python train.py --num_hidden_layers=12 --hidden_size=512 --num_attention_heads=8 --num_key_value_heads=1 --head_dim=64 --intermediate_size=768 --vocab_size=32000 --hidden_act="swiglu" --norm="layernorm" --norm_place="pre" --norm_eps=1e-06 --positions="rope" --rope_theta=18000.0 --rope_fraction=1.0 --qk_norm=false --attn_scale=0.125 --bias="none" --tie_word_embeddings=true --parallel_block=false --init="normal" --init_std_qkv=0.0188 --init_std_o=0.00383 --init_std_up=0.0188 --init_std_down=0.00313 --optimizer="adam_variant" --learning_rate=0.00098 --beta1=0.95 --beta2=0.98 --weight_decay=0.34 --lr_head=0.00873 --max_grad_norm=1.0 --warmup_steps=356 --schedule="wsd" --decay_fraction=0.581 --decay_shape="linear" --final_lr_fraction=0.0 --batch_tokens=131072 --max_seq_len=512 --doc_mask=true --train_tokens=1020000000 --max_steps=7782 --dataset="wikipedia_en"
MLP neurons of a small language model. Each row is named by its layer, matrix (gate and up: input weights; down: output weights) and neuron, and shows model dimensions 16-111. Each number is 500 + 25 x the weight over its row's rms, rounded and kept within 0 to 999. Numbers have three digits each. A neuron's up and down rows have the sign that makes its largest values positive.
After each neuron's rows, "fires after" lists the tokens most often just before its 100 highest values on Wikipedia text that the model never trained on.

L7.gate629:519449513485520527525482514517497533517546477504506544536503494483488537520466468482513528519469502474571480515547510471474509527508493510502497502477539519454464448511500481488484478474495529546518536493510474476514490487511520513563492533479448506492472479509497503494468472465501523499
L7.up629:489481506532514533508513479496506503486484472502516492514538487531458528498506520432494508515538538489457548522497482521443497510464482466536513509506530503521469510494521495482529521478564489471505495502479499527552481473455469496507486522491508488434495473513499520479498483512509543453
L7.down629:514526505496489471480516508504525497517493517489495483504463504461492487530525497523498460495485495522496471493486525466522479514529492530480501499504471501506482462528494501493479500519500513518477488512510484514470474536556503459503506451467514512535480500503492507536493483507497501503
fires after: ".", ")"

L8.gate611:441457507472474523448476491501442470490495520488509483511489489446494468511503509520496477484510488487540486470499553512542501508491468499536492492523527536497458467546480524546474487494448507493486461529512563508463456534526520479522501519522479453507530532521488527484452481517524509488
L8.up611:516527519490521535466494508509479517471503495473462508537518514486522521502532517452488494497477511489483454482470493531524518496517489467504478438512457558508462526506496435532498497482404469527475532554493496474526487517535474489515489472472491489417529502495480502524499511478484511523
L8.down611:516520497478468492518522468518499533526483489542541509496489485504507500513463485569499506479478507495487514481452483440453477490500524492523473507467539423504497500508501561475482549552531519462528471464487513492500509522518507511532512542475490486565494515496484504453504518503483501503
fires after: " the", "The", " The"

L7.gate179:458510489557514485501535497473487499535516468496513484530454482514493517457492492477548540522519522500546518514498503452500486486516535514496530498495520466479539526516523482528474515483517505510515467513536519524503532479500483543457512487493467523520507513544481498450467527513523519454
L7.up179:527519467491468576529494494451463511497503522490541543486476541514519480508520514487538501543495517492489481484504554510466475497455481538554539509547514485488533498481476506510481489523532553512534450504470517462505473444509487490511471534494518491493465478536526472474507432530490472517
L7.down179:508495489524482522500546516491529505511537485497481465466524478481478525472481510477488571480493508526526492504506501498508483516535512475479527522490504512529559519505513491474506572468511505476502497519523531531479469537489500481488509502501446512530490490472509559459442498492481501513
fires after: " in", " In", " made", "In", "C", " it"

L7.gate569:478534479476533465527466481535503519489474493534479489489522544508521470550450483510504556555507520464527503473479491528476470497526434528493475509507484464493478489547538475525525514476560538512499501502538538533490461478475475501492503526471467530492469470476497521488478534495507499536
L7.up569:495487488465550458504536471525507533543494499518479480513508539550488519500506502534500507501507494506537499491494510525484514507525510491503572521552543508511522511481492504476491483521531491538530536484490452511502510469496494506495503481512480495512500544535522520503483531499509513454
L7.down569:521508496533478510490457488483475450482501527514519524492500487417514501482490524491538452478541426506486513486465494483527459514483526502499487475500487470475495524520529514489502522514505497483518473492508467542501499514506504492481510483433600486498497504491468503514520502512489493504
fires after: "."

L8.gate424:511526535504517510525467479518519509535477485505536479490498513524477536501489518478501510501541524555468469471512456565462513481520482467514545515513538506481485506511504484500484499492484434486492522514528495517531475502527475473536539503540444480491481464471521512504490480493509511489
L8.up424:503531472489478504473486521502516511504469495519477505499481523493523522484512471468469533504511513494550485494502471523480517464501499502515506523497501506553534480478464506557523494449534466493515505518487563514493503515491504498530537496532488487469505496558483550482525468477514535476
L8.down424:485495487464522537485520472515468523510493496484504511494525523464498509503489498532488448461502520505500519518526514505457460449498519495502513500496485479478536471491500524496517473542456532482506496518538477509516478496519474500486509507427564538506499522490494496531484503505470494469
fires after: "."

L6.gate417:505508456476510467517505492478487537496493526542495490493528482494501494535545525453506507512481534504498492467501518527495472485455502518497505524493510487552503502503466511523516498547488457497505489528493478546536544510500491495484509485489470495485489545477463556497452537497485510518
L6.up417:514481510473511498473490489484508540458549526538492465518475510485477508504523503486508503537501502522554497474476468521504469489487489489470521478522516507543456528493491498486507467524452471505439510497494523522541546496560501454500507508496476498509500481494501533501456508498505508501
L6.down417:501462511516485514448441499473459484507530508483493513537483523516554479499469510512505500525480450500493514491487539549498480514534493492556527505512453478511473514476506515510478482468518480471526535543498496503493506485465528511498493515484499514491468479484510496509518488524492545491
fires after: " E", " O", " A", " F", " La", " M"

L5.gate541:499515513463547487509525467533484583539527515546498479528514457472509519490487480452496513545496487529495503457503512454492473459479551461495498480537506518495503508463517534503506471493533481483478525546496510459523545499509479473507548518509504512480510502516504515503457495501528453459
L5.up541:463498480509493476495507481465526527507480543491520499498494499476511495498483487484487537580490501494531464471477488507517458505474488438534518500495512517469503506469533525484465477523530481497446555555544529514504474487530523507541537497509508490495515499506514537515471496479544495488
L5.down541:488513488458506486518465521481507453442472480494516499458511517529468504506519495505464495485472511492489478532476510475528493554512544465525460490498471484529497482504489463481510501474474490539512511512491525515508511492525475493500502535513453462471508483464493475410509468494492560502
fires after: "\n", " ", " (", " \"", "-", " |"

L6.gate60:478485466501494496509495508450524494543472493431456481465514478476489458495513487421432485508491519487432487491440451485508530510495474492515509500507524483487514543494477494502486466516483489519471476474557503515486499496493491503475508478494514518491492499523486470489536522499525505522
L6.up60:444513513482482483424508509480545454463488492510467499495501509453523447553519502510476530544483464498482551528518497470470514490541520475521503537483498498512546492499465518502503459481525502520489488507515519486479483533505537509507489474516452511544506486525464520491538526512519459525
L6.down60:488454511510513541522488437507498515501516526472519544516513486523482484435558449508478487471491487501498479502498516499470487514468493486490541527485527521481461520546506481493513566542453504516449514529476489485474455504490499535469471510486520477488480526491497486496520515442507521516
fires after: "'", "s", " People", "es"

L5.gate255:503473468484484474459503518496477479443476505501473511519484507454541482518508528461493520536511507526524533514506532470502537486478487512492487466602471525494514544502491516494533479502530520447526465472539540463507499503502469464521502479509522472544497528524466504486474473511488471495
L5.up255:533478504500483435452528498462484487504465545519482524544499505509544512509505542467444488540521481518529509489521533470482529512502480492499533524532515520482514498520465531518512477488524522470470513488515543505531459507526514492495502501501466475526494534477471532530483489506502509454
L5.down255:491479499512530499491480513488515490528514479474532518487537526520480512470473461484518439498477497476519481466508483521531445479478503520519501516461523502543499501511504506530423523492500544499473510502515502500506513494543489541499552501520470499500515502508521514493528534473517534503
fires after: " |", "\n", " ", " 1"

L8.gate225:497505467515503488517522590494513519529532522489512474483503466518505467517461493500508516489481513471517468499491500457508484500476528504480506514576497482528549565508490519540545532529516510491473516523502504492488479504528470506481489507483514505501456493498482494478518489597464537495
L8.up225:479523512463516505482489542503525495488511547458474510532491492455503513478489531485495510505495539484504484513541526455464487533485498531546534526551504500501544503513461509570482512484514488514505470523495514507530506491551489512536480505477518451517500539528471503471465479506456538503
L8.down225:510502462481480474523482488485509532487486445512495570518472517482486465500521470516485517508507501466532505538470524495466500513524505496516517507463465489513474489478471482479463502480513520539482518514511498478510532502488534535512442490501462503519488462470536489525465524481489462511
fires after: " in", " the", " In"

L5.gate233:500506520470477488559490533543503542485501524512490501555508511465510513503526486490521495501487507484491541486443545476528511484502485475499515508481472474459514455497493494523493494470485519477487493550511510514518451513489530531475505499474507512497560521503463493510507519495534489518
L5.up233:489478516491494532525510488487513481501505501496470545579491499498558514488491455490481484533489489553500525449471509502503484548514483485493492487489487502508495502478507508527478494466485499464452483511491527505507493536509501516535502542523500499539515518472454491511495509490505517507
L5.down233:514521520471488489497538501497504462529539513492504482501448509529482506492533547471501527512499505472496537505466504506545520474509501501509496501475487480517487475510469515479516476526493497509514495539480488499502516497471499521505527505484533499513468476474539523521529442480515490541
fires after: " |", ".", ","

L7.gate606:506547497507506477484520469504493511519508490511474445481483474492514450478518509493516522502503524507517490525546494519491490510483501530506473506508468507514508507524481461520522498526522471541485463493494496555471486504456503498518530506443488486491477524508490494474514502495472514464
L7.up606:473531481509532488490499506476516476518458520488488508551500479477531471460486490461483511498520465514527523491547493480496483525493433495499469499498482502484474508526481486498486474494477506523521502477463482518453500522510463481550518558514507530494518497461484496499544485473516536517
L7.down606:500530452501513523497453515516486476529487505479499492522490528508529506541437516481491486512508483483499504517493508527455512474503514465496513515493532526474519521490469496497495500507501528484506484445486528491468478466488485481492495512522513519490496497504454493516436481506475461526
fires after: ",", " New", " in"

L5.gate761:498470514478514510511551488489520488497510490501471461492518498562500470499516549521484476538524515507558492483475505515505489476485525511505551480528507495508513541474452476507487514503550471517487542446566505468530513494503546546487493514504509468506483485467508521462511515475497537484
L5.up761:491541453476461516514524510432525467495463489507487490491530515511491481510492523488519513507472586533509533502517520526497525505532482508491535486495473478495504480466493486500481503478519470479520506514519484522495522499494504502489481433463507501520464473473506465495488482494498529505
L5.down761:551499532509510512487492499500521459508525505448485497481479501544507500537531459497498499496546486507470495520492509465503504498500479477497479499525509531499469469549453515504486516477507544498541462493496520511489522483502493522472462501542508486540530533496458531509535507514491466499
fires after: " A", " 1", "A", " 4", " 7"

L7.gate68:505508509503514511476521506534453523497483467500517532485470523519522557440510487544478517526500478482563506514479499490480441526491500476499484473466494530509504524514484494536528513489509522490456539518490501485539462436517455477530461496532468524533462498507517536471495484457532523475
L7.up68:491491455472512530512530493493515480517519513522545528491531492543503520514460503523495531487543549514476501502530482505465523532522481499501570502506509512493547518483433502525485541470484507516471490514481529466488478522470489535517487518518498520503487499529490518501558470491506520498
L7.down68:505503527488483497489505495515503509467476508497528451513494465447507514505513520521505455504506508478504509485524512479555492499487526488495475499489500477465435487511505495497492477518512525464491491562511454550473476482461502486490459466525574534494528510475470482518530501515510507475
fires after: ".", ")"

L5.gate447:514492473515498532547473510484543498482515483474503476518501532488491460495516520456467529500514544496494517530469500537460486494508526458506468497495496491489516494450503537498498553535494437473514521523520500509487495541529531468510513497520465531463510468517518526478493490527486529542
L5.up447:522466489518490508483512476484497507519462475495483490530494484480530459497484472494488514536542534495529512518477482517495487500569504452511491494495516455534502524496473526485453513532503449506509510494500496478495510530536512507521480480482492496495465486460534519476453461460501521522
L5.down447:479479527498510513492528508479479451500564501442521559480487529543514443497474556515478456511544489494527517481477505502527532451508503487529442496436496503509479469487502473501519484489550510516492550537526503456525461485438510541524521483525516501536553502481481493528527427519498509492
fires after: " J", " H", " A", " D", " M", " E"

L8.gate231:454506535524480529495491471483516454519515563474457502531477468462517525539484530507522510543471496486480506513489543526509502540507497448501524485524494538440489454518510482494501526510514508505469531519527471473513499503454495514500494494531514496533503481513487526469475514501503530493
L8.up231:522536494514486486494488478507484474493509513491519485499480522492508519502507544504493497521489527496475535494462516494506522508483528479503501501509467540499500528519530508521506501464500505477511524511505493526524496505512506490487482524492524479436511458555445534511456495528497497478
L8.down231:518479453486453498529513505497487479502462488513545485463534467502497498499480510495501509501497497511555495448485494518474531468501516522460476472506470479503478550520486511504511495489491476521497500497474528474469539501533488523534502482467500535522526475506523491526537484533520505546
fires after: " the", " The", "The"

L6.gate655:510519506511465535502523511465480504486507516484505527549480495475471476492569508496522510513469481523493457465485493441544503514468506531487534539530498471481511541490509505537480482502494456481486488506521541556525510505518477458516488513527483539489531490494479525498503509522507510541
L6.up655:536482464556515488504501552491491507467529511510525489489505503459492521549471505511507503520520467485494478521471453516512524501462470517506517491491483510465491453506514502556478488515556498484535537503494502484506490486505479432515491491473511485509530440519468492505506520515534472532
L6.down655:508464554517522534475476459529493507493509513497516497545477483529490511493488508493543503490521507535478509446479502489504457499535474471523533534517533492528494497496486546516509468480444532505490508512499504525528529465498486496507509476507437496534473456487512495536515496462483511488
fires after: "\n", " |", " •", " 1", "|"

L5.gate673:470496502469454510509517520514486485503485482464475565528498549504521498496508498543492537550513511529523503514437511482505498510481502490531547488457507453546493544546545500497536528494561475500433538480537526494494488477507479498450505472498515488488480506499477505497446474514515559512
L5.up673:501453514480479514499511507506474450529501546478470512528499517497523489553475522544496517519512540522530528504512517474518501486535494494497520507450528478488458529527473475482469556496504472514489517461512497484514504487539534491467455446471484486513469535458516530501443486492490522475
L5.down673:528494529520523481502505530521539454486471479484519466499524460481454489501520488477504466453485521496459472504453490508535494458483514526513488538516536494495530489497498479502510531488475488481526474563491499486504526495461486495503524468493501506464512513520526522510542526478509500505
fires after: "-", " |", " 1", " 3", " 2"

L5.gate373:462538497488505521541482526483492482484484440494481489494534517513472476532467506469488505528518553526501503525461453521459478484537498491521506496528487483491495527472468449499481516485523477527511510529506514481531528511473539495479498508504503527507493535521501502471474463496509508505
L5.up373:486501473453518475521495538463526500479487484505466498512561518541523494513487506455428496527535535539526526512489480510463497481542489507532502529502505481462495494468449460496449512484530506533490508472490529486543503516478558527518491526536451473517479541484540504443474467508504498464
L5.down373:536535507495543497471473508465478503499519491513494489506487475531528554489483492505513524514456441456517498502557540505503469521483467492517463491510500474488496476510521522515531510492534529495495495488506478483476498469465516520464476490519463480498487521490519513522492506538492482506
fires after: " Q", ".", " has", " a", " have", " "

L6.gate602:484508567499508507481527464516495521481507492463485489524489553471508484505547516481491504526474504494477535477497505457468496511506502457485482493430486460526516529498480524528520466488477508525479521538476530510471482490497502514506555511518520512507529541488522487504495462449496491523
L6.up602:493498512496474495511523473514530484512510445517518492530476502487503523514514505478517532524541562460527491495503506494497477471490528483468504520494512471518475483470490477534488529489516474534442497515487503537503491479539477514517506528479510493512531510491548534510497489504565503508
L6.down602:518474531510489492519478466526497462456507529447498503511500504519502492528560515506480518485489533490495502515466473502514532540483475488471455494478514468496502501523489517475489480525475490502482515518482552482492494496488521483521476454489476504514454486517474533499522435452531501533
fires after: " \"", ",", " ", ".", " and"

L5.gate716:485485519555516499512512549494481526459516495475489506506503464466510491540513508499503508531497474502480499506470536510504532498490518483510553529474447481490524474504538494527505501485507463475479479516502516511490519478498502459483479441457498515501516512512480478513471525519518518525
L5.up716:471458523517511479516516523515495507463553542458516527500495479480524520542513516474466494538477459500525478470462529494495483513514469505512557544486479491468508466500487504525490486499484486506462507516461539499524460478507491468516510481453490467517498523497460502505441518493499545516
L5.down716:529445554487529448526480466486495448500509490500522465500486504496518513505467526531493509491540535507526517454476529423529443507499474505471480507520514546508456494501505532546463518481493530485525514501493503515524459500480460441542488513473515476500473468488513473502498493530528474504
fires after: "-", "|", "\n", "==="

L5.gate297:495515449503507515495488531483511521507525493525504515484474477522528503518509495469497495525506472492511487516474481517509491470500501453515543493476489484520530526460529531569528483514550483477470537506564534513461517482503442473498506492467472484526486497514493509511441476521502532478
L5.up297:465482540476502515499489463469482514509543499477461499524488509493503512492527482519506507527470469481534480479519480481548483482548489459472506509500478515509484531520441520528525436525471496531498536503492477510489524501507481486515486546480474476517478523468487511532459483477477538490
L5.down297:553509510476531481518496483509537463432499489491528503484475534481492541494452517495479520486494524494491503521486485463493495503488502542504490499557514490490519492492509583524538546456502501489530538492491492508467520507511492504506487528525487491473511458500525496485476491528546525483
fires after: " |", "-", "|"

L7.gate505:473477515503523507455495499491509469502474495510467476478525478494499524520476505460534564495508557503497511490470508539463519510548505424494480491526448533521512484487496484500521501516569516505461489522504477466499470520479505546532572526505511495513519494481466515508516549457491473503
L7.up505:524564453498501473498487524532487475495515491536441526515500538543467494511520491461521510485492502535460518520462511495508513494514532526482527529508505542526476460448523471519497503514531496534493457515545544466477472471478520531470469456529485491496489490458496506535496484480490519497
L7.down505:466474499528469507457525436488492476522483486458540525483516489496534505512537521517463451506482499483495507495495504551525495523511510471503514493503461517485516510493534502554514529509473501490500506498492494477488522478494506461542469460463497488496521488512450485493512522444516498536
fires after: " the", "\n", " as", " on", "'", " \""

L6.gate650:470500523544511521517508509521498511448501504505505474525489514497479513525497500462482514493501461447566495478491495470512469494523469460532491515485496534517506554498544487495522500522487497532442501500434480513487510495518511453495509500481489547454517542488525489480489499481545529499
L6.up650:446497502514469529487485514496475530480504467509490507471488535485507523531497503508493483511453451500543490472494505444546489502519529517501496527505482539494534493521519468462516503535461493512497525502468506503529479466515462533466455456447494502479537488516523476476496488526481531544
L6.down650:529543504464499475497453499494569510507519506493495509474509500541519504499496505504499480491550494504512476524491510517475507545560471529502505504494563477478493496527491496507479546506493553514511516512481514464503539489497530514524492482518533485489479511453494493543495503470476516523
fires after: "\n", "-", "=="

L7.gate518:483547517433505508495463497502535503490482472495542545537482520501450513490498502512482520519514469499492511529457497523498463506466470479522521494508514522500514467501480508489454507496509534498491540477554489468500508495527497472518464507541505488484485471534494523477507511525488536520
L7.up518:505494502460509459485518456496530492523481506492501467522523510534519460505523509472499540499553521500513475487494452540503486488513473476503511516521518520503515477475526440507496449564531471520503516497506497531503493510440493489516463540518481508513461524485510532479480478539533469461
L7.down518:490525509487455497522509502505513517501553510525502493469466459442518514502477506543574454488484475462525541499505525487497540486528528479484502500509466485476471535520483522495514514501481523488501464516511474525474490508513442490495561473463566497504534519495473494494547503499499499517
fires after: "."

L5.gate469:477553498483514527547509507517536501498504538511539507500489509492497491457514477434468498514448483493455496487513477475481489482456514479505511490498521496494517506456515503509505541522491526483476527544493541518529476501484561519470549497512509522492531502536460501475492508504516493491
L5.up469:497498492521486543544502537528516504462527508489548488486492522497487486436484476467516475478479483502498510521564521468512526468475482510521503509507530513472496504483509533523464557502505520503514511496509491520488488500487540457493491476464515535500512457517464469470477515472521488475
L5.down469:495505520514513499516489519472503502534513543488515486510500546483493514512484488488530505516504497461515498482492502486516463494520483543529522488483501528512484506483489453484502554499527513524500500498480451510471549511506561542458542541494497498511528501495460503490479507503503470525
fires after: " |", "\n"

L8.gate600:475493518510465523515486503471516493459539557482501513538459490502536511517468466504493505537511465499521485537485484484512488498494469496503516535514508546516463449507511484526532487512522478533487537525501520466502462486508491510552503499514491485517508500492501474466451512459476482501
L8.up600:491537503489483510517539489519493512524506529502488463508514499526465472488494540482498479472529506497540516527451489499499510483477490491518514426540516494477528479523489477504540518473496508529521501508511522506471457467560441530489541506535507514468480526498491544476490505477462490472
L8.down600:465511495525525476471520495458500483498521507514510505521474460495552525530512493534510528514482462509476502473502480466500503475502496549443504543525469533510529525520525492469451489445496454516504489513500458493505504541499495534489510502544538482504467474480473496490542452554505530474
fires after: " the"

L5.gate538:530551546509550492466497503494481485514471522489515501511503510509503493453537502498510519546542496479459521470508546470493524468484494482527500507493486524508491542495518527564506511525505469482505498486484494488493493508528509477492501524467488500477514503490533497496543556537482497480
L5.up538:549528526532497424476497505467533476490502529487489488544533510546501533490505496492493495511508499497507493493497554468495523481531465493476502532494504515456477537499485509522492503503521476512486505507502502508492457514527492508520501532492481474496483525496555515513521527503514502480
L5.down538:493534505500492506530527519484514474460488488511467484513497489533474532506501496514478464473476532537517484470476511478518512478513535505498491511526505524500516421509519518464471503470471554482511527501552493492514559494510517491495458489463526544525477504533546503502527535510520496499
fires after: " |", " Apps", "\n"

L5.gate468:467499536506502492513496483461462528454497517546445482505475510510473482463476480517488513493526489514448487548513497470491513475509530456517478494496495478503496524481527537555529505552514498536499500492543473463494532485494512463490527517466514474506527478461529508510488485514511443518
L5.up468:480502527481479555528510482462538519480521495488498525452500514508479514526520514494511474512464482498472517505492478493474479446490503469493511514494512472499488535479492509518531467529494532505445506487467542521489508466523516545462528496451511551487510465486536481496506500495460507514
L5.down468:517499457476499508504462475538500514484486495462520546509524494562490510497516498481512445472476522492519511451504490539519523511486492541468528493511520479496456501466519493506449524476504525519480502481511511477481510532478490531529500464510535497476450510517529499534501494516575512528
fires after: "'", " (", "-", "("

L5.gate89:506522485493529478585515531495450511500520464493496484508469472511495531519491497421477468482493525495493490505504499502446495477524469482516524524487496468483483505496484483514539492476503484510469497544475504487520498465454500504509544513458486490487498498530493538491513508478501506527
L5.up89:514491479496489455566513482493438502521503460509474471483509505511491555519527475459458470456490494501523462486500474472485495501531467492517515518517529479521462500511477491499517488488509451531482490503526476486529490458491496519509520528517491458522497517521518540495531509494510465479
L5.down89:539488489490469473485488504525520539547470514493474535501504499465564514532520514514506498504487512504523536471492506494545538488494532474505508464490476523515508506509497516467494465512473475479462461482485544523495491519503552550483483461502500489551517479519477523505507509498522483518
fires after: " and", " the", " El", " He", ";", ","

L7.gate679:462524499502492487435488493514538477513505449501479510484518433479496497499459452487491509485481507519465473484519528499506507508511470518497480508525477523517478506510508521492541486500463506515539458462502533472520455476516481505514482495490473493516503487483507505509473516509497531508
L7.up679:502507459503505526487482511486494497523494518509511512513486492498494503522501441492534497475511486504515507464502499518511513519485504485507524530487506492506522473473546500501481531533512513495495460536496452552446553492490512508472528493487508517502529549490453481491524545539485442535
L7.down679:541486513439511500491500517507505484501474534524499490456493481512512488499488541532494540494495543549504495461460519496469509531540507543497508539537487511517508509535531484458478489494479523511511439485491556492498498469533506495480503492463518472515466484536502538523452505503510537533
fires after: "\n", "'", " on", " On", " |", "On"

L5.gate263:490509489503497491537494505505496563488492503499494489536502472490474532505533505479493453528484518458474468478480461476487461453472525444493513493476500544531513473510507502475549493465498514445497457530502532483508534482524528513487511524512453516502517526489479515482476485556547499481
L5.up263:472461506483515469524514461491458560518493471518502528516478475463456504494514506490482481526468502483478517503511458489517463472523490460505517510489528538535477503522508520439492491543463476541510491456481496512540496491561512505492477520470473483518533497526542477461484496527479517490
L5.down263:491480519498480499558501484515485506484530450518533500439483533518483501496479508514456507480525501497520487576485513504522491473512515540443486478516511501517474479516509494515468525529485481487500481489482478516492513505530502511486468528499522548443483466481549464493483498480490509502
fires after: " ", " \"", " /", " Dis", "\n"

L7.gate120:505463488485465521509524471478535462489502535514485478501532517537456517514526541538490503510482507531514515528529484532476488511531471536493547523465547513493517464524492498481461442510544498515484501459523508569500529458466526522500499521544447490541513501501541509496512485474494510495
L7.up120:492504487476489478489503494496509480513490522494514487566515527545522501503489521503478544495488506533529449511529450497509495514531447517485493537466520497458514479519476489455461521531521536532471477484465509529516464471545497519536499556520474506525494521501513507530494491496491556484
L7.down120:518484512502493495505489483515456487534510476485511504465468453428505463471489477500542464505516493440467508495494530485525512471471565457514484467513437499521486545492530485512522535504460509464512505522487489491471507508468495506458525455451589508474514516490463502486486501512511490531
fires after: "\n", ",", "==", " and", " is"

L6.gate406:450477485455492480475508484529487477513480465501486450487517474507496505484512482494449543516509518498506475494473516491505529476505497475535469528483511470524486482459510506515521531487493480511519510503506538475483490486490500485516483491477529485518473507478495527508505509509526489562
L6.up406:490544450490515514494488516486526477482453471525439521484522480519467494527515470470507486479512515500500487490454533506455524524524498485534533541484473471523498492519545479484488512521520505516464516517477506481496528525470498505499511479537520499448532504517493501488523504516505505512
L6.down406:490472472488496518486489512457513518513497506458545484515519481551519500469525475504463524487494499496480484495478542524541505524481487465497470490502527524489461522526505473499520551470496531525503486495504506525506507523443522479479466476462476490520493506521518490506470461467521445492
fires after: "'", " "

L5.gate604:516485471509499545495524543499472501479521537527454515498491522500512460480472488459508523494477533517526506483510495479531520460495517517555504519506461469488526496473473504480514535491555502490498457503507533507485533493502496507485510472478522510533543486479502511480487475532496488480
L5.up604:511476515511487517470502516466495493499547533466485550523478506509564475468517480485531520512480477516538504465512524471537476518488527548492530513520475480468523502497472512496461494514516465497509473498500549508535504471507472522503478507513488504554494499483498503494441496526483471488
L5.down604:511461494556532500526490485521486475480503509500517506478516482456490461517495506509525498517472482480450481508478459529500450513490521475472546504489525561523517514495493465510497460485496468495484482542452518465522531479468516470483505544500468518504505504519487477453555481432499516514
fires after: " 22", " 16", " end", " In", " in", " 21"

L8.gate160:502546452483471472447535488504530499506527524528502477510488462509493571485517482517551520434487520499489451504505555511526548515514500493542519514491506498533523491494513510467494474515526529469482490530500477528483497509486514468494508532515494560478518488517460540521566532476500522541
L8.up160:501525525518525488502507504484490518468535519495538518491521475493490481477513478506473511490481516478540523497520470506490512479490503534502509473460509475457586490456482534503464517534524521517530481564488536487504500516444529491543548516509493492523470492533444487504494481507517535464
L8.down160:473522519530469518490486475511497500550523505504477499517458507509501510487486523476485517521459498462475476516494505459569498466474499498497523465499467505519481472496514483493475486492521492493491516483512499527478447534497528559476476465507518510487546498496507522520490470449528470529
fires after: "\n", "==", " |", " from"

L9.gate635:491496498480532501493532497501485507500511487519500548534470502465528435525522501465531476508481523519493490491498502511525522523518525494508536506473484510504503519536514480489497538576516483498477504522466544510492449475497481526476510509505502522499488481523503519466466497498509489506
L9.up635:557504478537483530496495517518481493523496538526556499528497505421497508448517461478471500540498514485469491503510525493529520506476507475498514513513451503482481475548483524466532496535513487467510496474498509481515552508460513466529429503493497483514498559507512501536478525490487458534
L9.down635:496471478515468506483540506472545486447513537493483485475531498523517524496469510473526524465473509473508491479492430497526465501478515506481482553459529526539549464557505493529508508461500548511501511503478515464472530515474466512502547488533516498504483470483494537486495537516462531504
fires after: "\n", "|", ".", "In"

L6.gate416:511516513505532473478504514488476504509512488508500513527458547485496487490481529513523585525448519478514493513489481468556496480537499494502494493497510553509478525472500478454480516517459509524415539492505503562530513484499528505512492480482539542485510482550480506469494481496508514513
L6.up416:482483480538489477484476535542502516466466471566499522501465519447476534455523479485522530473477486503514497512527513505513536487502501502480525520514498472491497510458472495482499498473501495484520505511519511514520529478489538480499508528500489473512474495528512522479479505507544511526
L6.down416:522499517492530503482493450464498470513490501456566455543512514528519500551496478464495536513448505516485560501501500518470506542512480497541486510457561537494470530498522535501534463484507523499498477497497458504484487514458536549449507477467466540494515476499502497513507476459481498471
fires after: " in", "|", "-", ".", " ISBN"

L5.gate758:495510518497521476480502512461504517520513473488488498468478531519457508484472511504530497480496521461514502467496532494494510472449558525525514510500480505506490469521433495532471489496480466534477521523494444511489476542513523492496541499502525497501494478471521484472534516514468499520
L5.up758:501492478531471504472465511504502484503537483484510519495503491504518488535517502467505509510501496487512519482509518539500503528465487496501488555453498513501493504518463461490475496473506467547477409535502496469501506511491480500493524501509461515521502510483509479524534485477476437541
L5.down758:473525534537469513490505507512498523518518474531498467539500470493535512521465461504485454491500521511522496551464508512497478488518490470540491456510498542492517510498512501509519540506472524451518525512472483535469482490479493524489511506500495525471529481528505511520487529437554470475
fires after: " of", ",", "=", " that", " called", " described"

L7.gate666:463517495474470515491502551492505490511521488474498499526450481504557472467497494455548497515484518471477459522517574472481529514458487487494544489508487496513477514490440517495499557480531508512512497506540477504517485514512461508535454551488503529493482460511534496513474527520509462490
L7.up666:515518489490480490488528508508488524513522522543491507501506520506486475517488509524514552519507534520537516486491506466512461486525465516510532542541480454495470513446523491528488525532510525523494489536506509503506517542475528556485483482496502528492494492518486532529499494520469524463
L7.down666:472539507522523517564479508513528511517487502501471508496526489469472524476460458475508499447494508482475455506496522491503468491483488488503533522501533488480552486517510483473538532486531540529481526474530488515447476511499470512475483503470526452492494518505536494483451548513495479503
fires after: " in", " In", "In"